config = dict(
    num_hidden_layers=10,
    hidden_size=512,
    num_attention_heads=8,
    num_key_value_heads=8,
    head_dim=64,
    intermediate_size=2048,
    vocab_size=17716,
    hidden_act='gelu',
    norm='layernorm',
    norm_place='pre',
    norm_eps=1e-05,
    positions='learned',
    qk_norm=True,
    attn_scale=0.174,
    bias='none',
    tie_word_embeddings=True,
    parallel_block=False,
    init='normal',
    init_std_qkv=0.0142,
    init_std_o=0.00317,
    init_std_up=0.0142,
    init_std_down=0.00317,
    init_mimetic=0.5,
    optimizer='adamw',
    learning_rate=0.00186,
    beta1=0.95,
    beta2=0.98,
    weight_decay=0.12,
    lr_head=0.0054,
    max_grad_norm=0.5,
    warmup_steps=248,
    schedule='wsd',
    decay_fraction=0.866,
    decay_shape='linear',
    final_lr_fraction=0.0,
    batch_tokens=[65536, 131072, 196608],
    max_seq_len=1024,
    doc_mask=True,
    train_tokens=729700000,
    max_steps=6305,
    dataset='wikipedia_en',
)
MLP neurons of a small language model. Each row is named by its layer, matrix (up: input weights) and neuron, and shows model dimensions 304-367. Each number is 200 + 30 x the weight over its row's rms, rounded and kept within 0 to 999.
After each neuron's rows, "fires in" lists the words (lower case) most often at its 100 highest values on Wikipedia text that the model never trained on.

L2.up1709,245,172,214,214,204,194,176,148,200,200,189,224,210,234,172,183,199,131,182,167,198,211,185,174,236,155,177,169,207,187,214,233,137,185,183,169,196,216,198,232,251,236,195,201,223,196,197,172,202,225,214,186,209,282,214,137,188,184,178,216,236,252,197,241
fires in: "to", "would", "may", "not"

L2.up1587,217,213,136,201,246,161,175,209,161,211,167,226,200,185,180,165,176,187,223,157,218,243,134,195,183,219,167,258,198,284,187,207,183,189,221,220,227,252,229,204,254,277,159,240,210,207,224,170,182,231,234,189,178,200,200,197,202,196,199,187,236,189,210,200
fires in: "its", "it", "not", "a", "their", "them"

L2.up1350,179,193,228,166,172,190,251,216,254,202,201,249,224,228,242,194,210,175,200,206,219,178,147,164,130,173,233,173,196,214,219,252,224,202,170,196,217,201,193,251,215,161,189,227,193,240,230,194,164,183,220,167,175,214,300,210,224,169,144,208,214,288,221,184
fires in: "who", "life", "she", "personal", "still", "wife"

L2.up1747,210,179,188,220,180,227,126,212,173,154,248,199,156,180,230,246,186,167,208,147,199,181,167,230,131,194,173,161,187,205,239,239,174,243,196,168,209,214,174,189,244,186,227,231,230,191,274,193,169,225,241,194,210,224,204,239,244,263,167,194,163,184,208,256
fires in: "is", "was"

L6.up85,210,204,151,248,177,164,205,202,244,236,213,233,229,244,231,173,190,217,197,245,227,164,140,218,179,178,181,247,201,172,185,196,174,187,205,219,224,194,196,230,176,178,167,243,210,219,203,231,211,210,212,195,140,207,211,221,176,145,169,161,206,229,170,149
fires in: "a", "of", "an", "american", "from"

L6.up1104,255,190,197,220,176,209,170,232,215,194,181,231,197,189,226,216,207,197,168,183,182,186,185,180,180,184,216,209,228,194,208,204,242,201,194,181,167,214,188,262,198,232,235,265,207,289,212,176,176,184,231,208,212,172,211,200,215,187,173,150,193,206,205,210
fires in: "the", "was", "is", "s"

L2.up1041,198,207,175,219,238,192,184,178,210,177,173,207,157,205,209,256,201,187,229,254,218,169,153,234,191,187,115,212,165,180,179,218,221,213,186,232,200,170,204,181,223,151,188,179,192,240,272,217,223,187,183,204,185,280,225,258,198,133,213,161,160,212,232,252
fires in: "his", "her", "debut"

L6.up1690,154,196,156,187,166,212,240,111,248,228,142,196,197,157,134,206,221,201,188,201,218,227,218,209,226,282,235,228,220,166,236,221,170,196,245,181,213,247,197,213,173,180,209,230,188,189,227,211,173,219,180,185,193,185,210,227,187,226,173,148,220,203,227,214
fires in: "of", "house", "college", "school"

L6.up1159,226,220,187,167,184,199,230,180,226,190,217,227,210,194,238,188,215,227,173,208,205,218,165,200,236,223,189,148,233,168,181,175,211,212,216,202,219,220,202,229,245,185,212,197,201,224,196,255,169,200,257,161,181,230,214,292,191,170,210,204,189,202,181,193
fires in: "first", "final", "debut", "2010", "last", "next"

L6.up1157,217,182,182,195,204,193,194,179,156,250,282,216,205,194,139,199,190,172,141,164,197,207,176,171,163,217,212,129,175,233,225,190,131,212,239,176,249,192,185,148,223,220,182,210,186,190,221,214,237,230,200,227,224,194,220,201,224,201,159,226,213,245,206,201
fires in: "only", "than", "least", "approximately", "latter", "likely"

L6.up511,206,188,182,197,205,226,133,255,226,189,237,195,235,196,226,199,170,162,232,233,251,236,218,195,208,222,196,169,157,211,196,250,199,235,198,233,155,173,175,158,198,211,242,176,152,204,215,189,240,115,246,231,130,237,218,249,200,252,135,147,132,212,183,188
fires in: "born", "known", "hold", "renamed", "described"

L2.up1491,190,199,125,220,181,151,215,184,156,189,206,211,225,184,248,200,207,193,231,158,274,193,178,196,180,228,157,209,201,167,157,175,211,229,207,191,197,180,187,197,181,175,217,224,216,160,237,200,205,143,223,198,213,200,211,241,233,183,207,162,213,233,204,246
fires in: "one", "h", "two"

L2.up1058,211,221,214,181,221,228,196,216,231,193,158,220,179,162,155,198,183,180,166,239,190,158,189,163,284,219,208,227,232,216,178,190,190,209,198,186,231,165,211,216,180,175,197,171,200,238,241,213,206,226,184,220,228,250,210,218,210,140,208,200,226,223,205,206
fires in: "of", "prestige", "demestichas"

L2.up1686,193,159,233,234,172,217,221,199,188,174,198,176,206,160,216,193,129,248,177,255,205,219,236,232,200,215,181,233,212,230,211,248,201,210,211,166,184,244,221,173,187,177,202,176,255,177,211,234,213,159,254,232,168,186,245,199,245,189,173,183,206,206,193,180
fires in: "member", "former", "president", "vice", "founder"

L2.up394,248,170,214,172,225,180,195,202,261,219,182,288,197,208,164,177,153,209,167,261,198,207,173,168,227,220,191,151,142,193,208,205,157,199,207,220,213,217,195,185,196,206,180,210,201,227,219,184,167,182,238,211,187,207,205,159,234,225,204,243,210,235,161,183
fires in: "that", "the", "of", "who", "its", "their"

L2.up1703,250,198,196,223,179,183,194,166,253,207,172,285,242,220,142,175,195,181,153,210,188,219,178,186,169,163,184,164,240,218,284,195,124,216,206,180,183,228,267,260,219,166,208,216,215,229,169,172,244,205,191,169,192,253,230,182,239,263,175,244,224,206,202,178
fires in: "to"

L2.up1110,175,154,166,222,165,192,189,148,272,181,232,205,201,174,191,204,211,218,226,195,212,195,142,180,199,260,217,203,194,196,175,242,124,198,166,190,190,187,246,193,222,230,198,201,214,219,223,224,169,236,205,169,173,224,242,223,204,192,118,180,170,177,196,191
fires in: "been", "later", "until", "ended", "named", "was"

L6.up765,199,194,221,230,194,213,182,238,205,163,219,201,182,169,228,155,235,220,232,189,271,232,177,233,232,203,205,126,220,173,193,189,248,242,169,181,205,312,162,223,196,195,227,179,262,171,213,237,160,222,204,146,186,223,151,234,232,233,217,188,196,197,236,227
fires in: "an"

L2.up2019,218,215,181,202,169,195,171,234,189,187,195,217,178,216,221,182,147,198,241,221,200,214,179,250,194,200,177,189,161,193,161,222,224,239,204,177,180,219,168,176,233,173,191,222,167,204,271,193,185,95,231,209,204,189,251,221,228,209,188,203,181,288,189,225
fires in: "a", "the", "also", "not", "an", "its"

L2.up880,200,204,184,219,220,196,232,132,213,262,216,185,176,239,179,172,167,174,179,159,189,211,168,202,184,167,190,153,179,248,209,194,144,158,183,202,208,253,167,210,242,219,218,207,264,189,234,196,172,217,201,170,176,255,179,168,227,241,156,214,245,239,225,146
fires in: "are", "were", "ferencváros"

L2.up840,205,162,263,193,207,189,192,162,234,226,176,215,181,235,165,198,183,195,221,168,231,244,178,204,173,216,243,182,242,225,202,198,191,219,199,141,168,176,211,211,234,235,178,192,199,215,239,160,208,188,206,193,172,227,234,219,216,162,200,166,216,233,210,213
fires in: "and", "or"

L2.up1109,204,214,212,226,146,158,176,192,252,243,223,191,214,208,257,221,203,136,188,198,196,216,203,174,164,246,152,180,212,189,154,166,233,198,203,229,167,203,198,214,201,221,234,189,234,265,277,216,193,237,197,183,196,195,193,181,181,219,177,188,182,259,173,214
fires in: "between", "of", "by", "century", "time"

L2.up1231,192,222,168,230,150,195,205,236,206,188,199,273,236,158,164,176,185,227,156,261,217,210,201,219,180,179,266,183,219,237,208,172,226,155,231,200,190,188,203,165,190,176,207,189,234,247,222,217,220,172,166,182,136,199,206,183,194,239,189,219,166,237,156,217
fires in: "democratic", "republican", "party", "the", "communist", "ath"

L2.up941,208,158,201,216,211,152,170,186,228,217,219,194,190,233,168,162,150,178,213,210,203,250,184,188,213,200,165,218,148,181,141,204,190,205,207,201,211,167,245,186,168,187,190,234,178,288,217,195,237,229,241,195,166,203,179,166,207,187,206,235,186,212,192,204
fires in: "by", "of", "from", "to", "in", "since"

L2.up2033,223,235,232,237,200,201,168,200,159,263,202,206,169,150,201,226,159,243,202,219,221,193,211,240,175,228,191,206,204,167,221,233,229,165,231,215,202,177,195,186,158,268,211,216,267,192,175,191,193,187,216,210,181,197,195,128,194,233,165,230,192,182,177,201
fires in: "by", "of", "in", "up", "out"

L6.up1805,199,188,181,191,187,168,257,181,221,177,190,267,217,211,215,144,197,183,200,218,239,226,196,218,174,128,185,214,181,185,162,222,172,230,222,198,204,229,170,204,222,203,180,205,157,218,190,191,198,182,233,192,216,209,215,149,203,171,190,200,226,191,229,236
fires in: "and", "long", "the", "of", "new"

L2.up1878,232,181,205,185,210,219,194,208,202,196,174,256,221,203,148,213,178,186,196,215,166,221,174,184,241,180,169,258,201,122,257,166,133,253,225,169,200,157,210,186,222,161,176,217,186,263,224,171,193,186,216,232,179,238,195,214,208,242,161,248,227,256,161,219
fires in: "not", "can", "t", "will", "cannot", "to"

L2.up695,180,139,204,237,162,253,194,252,184,205,210,206,147,174,210,197,189,192,155,206,200,220,184,195,172,222,197,196,152,192,244,187,153,219,207,135,224,194,171,193,216,202,204,171,207,236,222,218,204,230,212,157,173,176,208,221,202,210,186,155,179,214,173,214
fires in: "is", "be", "isolated"

L2.up1507,239,199,186,264,222,241,182,235,224,236,198,199,202,178,260,173,228,173,170,240,205,170,192,213,214,239,213,153,159,217,215,231,184,165,238,243,279,200,171,182,204,197,210,177,234,252,212,199,194,226,260,186,204,194,227,129,234,171,182,195,217,242,228,247
fires in: "3", "three", "two", "both", "4", "four"

L6.up1022,169,198,125,248,202,186,199,139,220,194,272,231,234,200,146,182,181,192,221,224,236,192,187,221,180,212,178,223,177,177,167,233,166,207,207,180,212,172,190,219,227,218,232,181,209,167,202,230,192,180,200,195,129,196,228,186,219,258,204,194,168,275,169,176
fires in: "is", "born", "a", "was", "s", "degree"

L6.up1911,222,163,210,183,231,225,207,217,185,209,218,221,142,180,206,197,197,201,184,223,236,192,155,206,209,261,208,221,246,195,172,206,252,215,160,210,173,169,178,247,236,262,174,185,230,184,188,205,147,186,153,193,216,235,228,189,192,186,220,129,171,166,254,197
fires in: "an", "in"

L2.up906,200,183,197,256,213,175,182,162,238,228,168,224,209,151,194,214,194,183,190,207,272,205,219,205,184,223,203,150,232,235,193,162,186,212,239,228,186,199,225,192,129,269,225,205,216,175,223,152,193,206,211,182,167,182,204,142,215,257,179,190,237,252,178,195
fires in: "that", "and", "which"

L2.up132,233,138,250,240,215,227,202,207,211,168,192,193,230,230,202,208,156,254,212,193,192,256,178,226,213,200,193,167,182,173,183,219,163,185,129,204,219,184,187,155,266,228,211,219,216,231,229,228,177,210,199,186,188,205,143,171,196,213,196,196,193,208,219,174
fires in: "made", "found", "make", "led", "is"

L2.up1789,202,146,215,178,172,186,150,226,265,225,178,286,207,205,232,210,138,239,179,229,153,219,148,211,217,213,213,194,220,231,189,213,207,240,220,225,200,212,224,234,200,168,155,188,208,310,202,216,232,213,215,223,217,198,172,215,226,244,174,225,192,256,215,210
fires in: "to", "of", "help"

L6.up229,218,196,183,209,189,178,185,218,202,197,175,282,199,185,200,159,198,152,172,128,208,183,181,227,204,186,230,196,181,177,221,204,155,216,236,217,223,217,150,236,237,149,233,218,231,272,182,183,208,208,235,152,166,191,151,243,186,194,200,187,150,190,207,187
fires in: "had", "has", "ve", "have"

L6.up10,247,174,175,228,198,161,224,187,214,252,212,260,210,210,264,186,211,188,218,210,261,197,182,149,164,236,165,240,175,198,228,190,185,215,204,173,187,201,180,225,202,218,218,224,235,222,199,217,216,236,212,186,198,185,156,163,234,171,233,203,196,213,217,187
fires in: "american", "s", "new", "national", "air", "world"

L6.up1723,212,168,193,200,130,209,184,209,208,203,192,200,210,161,212,165,211,246,219,210,203,252,192,243,226,236,184,249,217,171,197,217,221,251,213,186,230,170,149,192,160,263,204,218,248,208,178,190,136,189,159,170,167,202,155,202,213,154,152,228,195,167,196,209
fires in: "of", "joined", "with", "tells", "from", "at"

L2.up1393,267,247,174,213,251,201,214,239,224,197,211,202,162,174,211,183,204,150,160,208,205,220,118,236,163,201,238,159,153,169,216,233,190,195,173,231,178,204,179,186,264,181,202,188,222,250,209,199,205,221,227,233,198,288,210,175,228,221,165,177,204,231,268,159
fires in: "2", "4", "6", "5", "3", "0"

L2.up1787,192,204,189,177,173,213,234,205,216,193,191,203,160,179,204,182,187,206,200,153,197,179,184,262,159,167,175,147,231,164,161,179,187,214,169,224,182,213,157,188,270,211,221,214,220,214,205,195,211,131,163,195,155,176,212,209,228,180,229,176,226,239,215,186
fires in: "a", "his", "the"

L2.up56,182,142,219,163,160,150,185,132,243,177,202,194,249,212,216,220,127,216,158,219,172,192,164,209,210,195,182,180,207,161,169,221,249,232,166,209,197,244,204,172,264,190,245,203,240,231,235,235,197,172,176,208,200,207,173,224,279,198,198,157,158,246,237,227
fires in: "of", "1926", "1921", "1927", "1932"

L2.up221,191,188,186,191,234,188,238,174,241,240,225,176,176,236,170,186,188,167,204,171,209,205,209,214,159,218,238,222,159,189,192,202,177,233,169,184,262,205,180,207,221,208,205,230,191,199,214,131,176,217,253,159,177,203,249,171,197,209,197,204,207,227,190,206
fires in: "a", "are", "two", "include", "more"

L2.up1620,175,134,165,226,202,164,164,156,162,236,209,211,216,94,136,206,203,208,158,235,220,205,210,173,199,192,188,200,174,216,235,197,176,211,206,147,211,232,174,169,194,225,201,227,201,191,229,186,221,156,235,231,200,191,224,215,220,145,188,205,231,188,202,243
fires in: "as", "all"

L2.up1476,247,242,203,226,162,185,214,146,224,247,198,198,231,136,197,175,141,167,122,212,184,210,172,186,163,217,215,186,198,157,203,195,238,183,229,219,223,179,202,183,230,179,250,182,251,261,165,171,215,231,198,198,174,186,156,162,222,273,177,175,199,241,235,148
fires in: "african", "of", "european", "world", "college"

L2.up216,241,250,198,182,219,221,225,199,215,205,170,249,145,144,138,223,235,249,152,176,235,153,182,150,234,215,195,216,185,193,236,188,134,153,201,161,242,242,189,260,211,206,166,171,218,228,196,180,201,156,172,190,126,190,217,211,215,182,173,182,219,186,191,173
fires in: "of", "barttelot"

L2.up331,162,180,161,218,177,204,158,208,165,241,185,193,169,217,170,169,165,274,174,198,216,165,206,202,200,208,240,191,159,215,222,225,180,227,262,145,223,196,169,176,211,244,216,230,181,200,229,173,246,168,208,156,202,222,237,247,180,150,170,189,212,202,179,222
fires in: "as", "than"

L2.up355,270,200,183,230,217,209,209,195,201,215,187,256,165,218,189,201,136,237,160,219,233,268,220,158,210,238,236,174,222,205,222,229,220,193,209,180,194,188,214,187,216,170,193,213,250,194,191,217,176,223,174,183,198,217,184,198,218,237,233,193,97,179,214,187
fires in: "in", "de"

L2.up1746,147,231,207,196,228,168,188,197,242,190,200,223,165,196,196,233,191,231,175,221,178,203,140,239,202,171,153,222,209,175,171,156,165,188,222,206,191,205,185,212,202,150,202,209,212,193,179,183,185,145,159,193,131,258,217,235,204,218,203,198,127,198,139,213
fires in: "born", "came", "comes", "graduated", "come", "died"

L6.up1265,166,212,167,255,216,244,196,206,218,225,179,254,188,150,192,139,247,241,197,211,199,248,154,165,173,188,222,174,176,161,233,269,236,182,209,209,221,195,211,286,187,209,165,214,243,195,218,225,177,196,223,163,159,216,125,209,211,201,243,142,215,207,213,198
fires in: "at", "of", "attended", "pro"

L2.up803,231,227,173,189,165,184,168,228,184,187,190,201,204,208,235,182,177,213,236,169,216,198,185,196,210,205,161,235,191,248,253,180,186,216,202,182,159,199,180,227,212,177,206,192,223,168,207,226,160,217,228,203,220,210,195,206,289,228,175,228,137,225,249,203
fires in: "new", "the", "united"

L6.up1288,144,215,183,190,175,222,209,184,210,214,194,250,236,179,206,212,215,178,189,236,186,234,165,176,128,161,228,158,206,156,165,208,176,197,171,209,201,240,207,200,248,227,228,183,217,223,222,198,193,226,185,200,163,212,244,202,173,143,174,201,224,199,222,206
fires in: "of"

L2.up839,223,211,223,235,221,125,182,160,237,204,186,199,234,207,216,178,222,184,225,219,228,199,185,189,156,126,204,229,247,151,192,201,218,209,222,214,190,181,200,221,223,175,200,192,190,222,262,154,216,157,154,169,159,196,232,232,200,160,184,193,178,224,185,187
fires in: "who", "he", "she", "they", "s"

L2.up326,235,161,208,198,196,149,160,181,206,211,216,247,208,195,209,184,218,177,157,218,204,196,213,201,175,174,235,192,207,228,208,183,197,278,223,173,202,191,201,176,210,233,204,191,165,217,220,159,239,174,256,223,203,220,252,161,245,149,172,181,244,263,262,232
fires in: "which", "who", "whom", "and"

L6.up637,189,139,197,224,183,214,203,176,218,163,234,190,181,227,181,215,190,194,189,187,192,191,172,188,175,231,214,184,155,225,232,201,133,194,197,151,204,205,166,183,219,176,266,203,205,206,226,186,247,237,167,214,214,198,243,193,208,227,194,225,201,173,213,233
fires in: "was", "were"

L2.up1728,204,167,189,202,258,172,126,124,185,192,194,201,163,225,219,200,147,195,193,203,233,181,152,190,205,161,179,181,170,169,169,203,193,177,238,206,263,236,182,182,186,168,163,212,200,238,244,192,199,194,191,223,192,158,211,214,196,194,223,157,154,172,237,233
fires in: "its", "his", "s", "her"

L6.up476,255,225,235,213,246,208,168,159,176,226,240,165,222,189,181,202,242,200,168,170,253,214,178,203,213,195,221,217,210,183,167,217,235,181,220,159,211,250,197,237,165,235,179,218,191,160,178,223,179,216,197,204,184,162,191,233,224,183,126,171,194,197,214,226
fires in: "of", "in", "for", "and", "between", "to"

L6.up1197,190,180,152,222,169,167,262,174,198,189,177,202,213,141,227,203,203,224,182,225,165,243,199,205,213,184,167,151,188,163,205,279,159,243,240,199,190,249,195,173,269,170,230,258,197,181,214,253,200,183,184,263,200,200,202,201,202,141,199,211,262,186,207,218
fires in: "in", "at", "each", "as"

L2.up42,232,178,223,201,248,222,169,143,220,248,254,218,177,181,194,180,188,214,186,144,214,154,120,144,197,225,179,185,150,150,239,202,155,196,189,185,168,229,184,226,216,176,166,219,216,232,201,200,203,196,210,175,187,260,201,269,197,186,204,190,207,170,246,163
fires in: "had", "has", "moved", "took", "have"

L6.up1226,260,131,149,196,243,199,171,179,257,176,202,216,228,180,153,206,188,195,200,211,198,227,183,175,253,158,194,167,197,185,177,198,172,269,229,164,212,209,223,180,204,211,174,163,196,210,230,146,222,218,236,208,176,197,217,193,222,214,177,148,219,269,190,177
fires in: "that", "of", "when", "described", "announced", "where"

L2.up702,218,227,186,256,181,151,195,179,223,251,228,206,213,173,276,189,144,175,186,208,203,172,187,130,187,181,164,241,173,164,256,209,204,192,225,174,195,157,243,211,200,185,196,209,219,226,182,192,245,200,197,222,199,175,234,215,250,225,192,216,162,254,231,272
fires in: "national", "al", "world"

L6.up1560,179,194,199,167,195,164,215,160,196,160,177,257,206,199,181,207,192,206,160,254,238,173,217,218,137,178,228,184,218,183,179,226,181,233,222,171,233,235,172,187,186,147,206,207,217,198,264,145,163,183,198,167,225,224,214,212,274,175,247,257,222,193,208,172
fires in: "and", "as", "which", "with", "who"

L6.up1395,259,160,175,122,211,229,233,161,223,240,231,245,205,213,187,205,195,240,174,224,264,188,185,191,187,208,171,164,171,177,157,212,232,209,260,177,254,219,193,238,231,224,156,206,223,189,173,191,165,225,194,161,202,178,143,258,233,230,197,154,232,210,240,181
fires in: "the", "of", "a", "in"

L2.up225,227,128,154,227,187,182,169,139,209,236,199,233,172,192,224,194,213,194,241,207,253,207,226,191,198,207,185,187,194,232,191,212,238,191,274,141,173,205,183,210,149,146,200,226,195,231,204,206,176,175,140,193,205,170,142,263,247,209,170,185,231,232,156,223
fires in: "art", "music", "records", "arts", "artists", "record"

L6.up1011,197,236,181,192,194,186,203,229,209,216,192,197,195,210,255,214,190,214,188,211,189,212,173,189,157,175,205,244,198,227,170,238,194,273,193,178,226,178,202,218,230,192,213,289,249,157,238,179,185,240,211,175,204,243,163,183,197,141,197,189,187,219,230,256
fires in: "de", "los", "et", "des"

L2.up1997,161,189,178,235,176,264,190,166,214,196,226,177,168,144,197,266,159,218,233,174,167,277,167,222,198,214,222,164,252,208,275,203,164,187,174,134,209,189,194,194,211,165,269,196,199,199,250,198,234,214,210,209,203,215,242,216,215,252,121,220,164,201,200,254
fires in: "was", "been", "were", "is", "being"

L6.up1396,202,228,231,168,233,239,170,130,274,233,190,198,198,254,227,178,162,228,209,204,203,205,187,157,217,226,267,141,189,177,178,245,189,254,172,182,199,216,197,189,221,213,203,205,172,183,225,221,201,129,210,182,202,272,152,190,223,212,161,228,226,221,206,218
fires in: "made", "called", "named", "make", "making", "known"

L2.up1362,182,161,189,197,205,186,138,198,203,227,182,225,160,196,162,198,139,216,141,238,240,218,206,177,169,228,205,193,246,176,198,267,247,198,203,210,234,173,248,201,182,208,189,210,203,234,242,193,181,244,174,201,223,240,188,241,181,181,194,193,194,202,242,159
fires in: "in"

L2.up1855,223,166,226,294,231,198,151,180,191,241,179,183,199,137,221,207,220,203,209,200,222,241,181,204,153,237,150,190,198,215,178,282,232,204,170,219,197,178,203,226,270,177,216,212,222,238,250,162,176,232,176,181,207,228,150,175,237,257,191,165,188,213,245,201
fires in: "2", "a", "mixed", "up", "in", "at"

L2.up1071,229,205,191,222,195,203,175,178,172,199,204,196,213,151,162,184,207,242,182,209,276,229,176,181,218,204,173,203,165,198,212,246,228,210,202,195,163,248,212,211,193,267,184,233,252,183,204,244,213,208,246,173,216,225,225,247,195,223,172,223,163,191,172,151
fires in: "for", "of", "winning", "win", "out"

L2.up1407,211,219,239,298,209,174,203,167,210,200,245,184,169,249,206,222,153,219,170,167,217,180,212,191,183,192,167,182,200,208,158,208,198,186,154,170,187,183,170,176,261,241,218,142,237,213,261,210,201,210,217,181,187,198,169,215,254,196,167,162,171,211,204,201
fires in: "the", "or", "and", "of", "a", "is"

L6.up646,246,177,237,198,221,204,181,151,226,183,236,195,207,161,148,215,155,177,203,173,189,191,171,229,216,207,193,132,198,145,282,181,138,157,271,162,207,204,230,184,280,183,194,224,293,181,194,199,165,197,198,189,182,216,173,166,252,208,162,252,220,233,210,155
fires in: "all", "both", "two", "three", "other", "initial"

L2.up135,242,156,219,199,199,228,208,162,178,266,148,198,202,155,149,181,258,239,196,204,206,249,188,232,224,176,252,215,236,227,208,242,167,221,175,158,183,206,198,207,209,170,184,192,208,222,194,128,158,133,198,196,219,218,203,239,189,149,179,212,197,196,179,171
fires in: "in", "at", "with", "to", "must", "using"

L2.up496,164,167,217,233,177,221,202,181,177,154,240,224,180,136,174,226,182,181,225,152,162,155,173,231,155,219,239,142,184,220,226,176,140,198,199,172,186,216,185,190,260,168,235,212,278,200,229,222,235,207,175,170,232,253,198,197,240,222,166,179,220,158,217,256
fires in: "were", "are", "is", "be", "nitrous", "was"

L2.up1969,213,235,219,173,149,221,192,242,186,176,191,271,206,201,241,164,171,207,164,214,228,113,166,185,203,200,189,190,184,185,197,179,207,227,166,220,196,245,197,220,169,198,245,201,252,228,203,214,189,209,266,184,183,188,163,169,225,233,216,150,213,233,205,161
fires in: "the"

L6.up299,206,213,203,174,177,205,197,153,218,236,170,178,165,204,186,159,185,159,176,179,168,169,193,184,202,229,185,153,154,162,261,176,167,188,190,221,206,207,170,186,211,207,220,196,239,231,215,199,210,225,263,206,164,248,212,217,198,219,138,238,207,168,190,147
fires in: "two", "three", "four", "five", "ten", "seven"

L2.up1896,239,179,246,179,218,188,239,189,178,173,158,236,228,167,200,197,238,242,189,177,239,186,229,213,189,194,236,147,206,190,214,214,219,222,251,162,190,198,167,195,141,208,199,235,193,195,220,167,194,171,239,191,215,186,223,199,217,165,174,165,210,235,189,174
fires in: "who", "that", "where", "whether"

L6.up204,224,194,213,267,162,214,141,158,194,207,268,191,166,230,184,235,184,277,208,170,232,205,183,253,207,208,288,153,217,212,226,219,215,230,162,197,188,171,188,222,197,197,230,194,161,256,202,205,180,202,209,212,213,224,217,210,208,163,146,199,223,225,212,208
fires in: "made", "died", "received", "make"

L6.up1747,205,274,212,239,187,218,225,216,227,215,158,209,229,163,274,162,237,222,174,215,215,197,206,192,186,177,156,187,271,183,195,175,214,206,221,174,174,156,159,297,216,158,244,233,227,176,166,180,170,199,226,190,149,215,164,209,217,221,196,209,228,208,196,111
fires in: "which", "that", "there", "who", "did", "where"

L2.up1695,178,108,185,238,224,246,180,192,243,196,180,235,173,197,208,210,200,207,145,156,176,191,161,195,174,197,190,150,170,227,258,200,167,207,166,156,169,218,153,203,267,160,216,181,220,207,246,201,199,215,159,180,209,256,210,228,205,242,158,189,202,176,231,226
fires in: "was", "will", "took", "takes", "take"

L6.up1082,238,247,208,173,192,193,194,173,225,193,187,202,204,195,204,214,150,215,127,255,214,201,216,199,207,190,163,227,212,202,234,202,181,212,267,184,223,201,202,237,179,165,215,222,221,200,233,169,216,198,197,182,150,222,235,241,214,195,171,234,194,198,251,186
fires in: "they", "some", "which", "that", "most", "who"

L6.up960,251,218,159,211,210,188,218,180,205,278,200,218,249,196,195,130,187,243,187,190,165,205,202,230,219,212,146,205,186,258,233,208,189,187,219,181,228,156,199,213,177,218,230,223,194,210,223,198,182,195,217,166,181,205,144,232,203,210,130,110,221,192,223,183
fires in: "on", "at", "for", "to", "with", "of"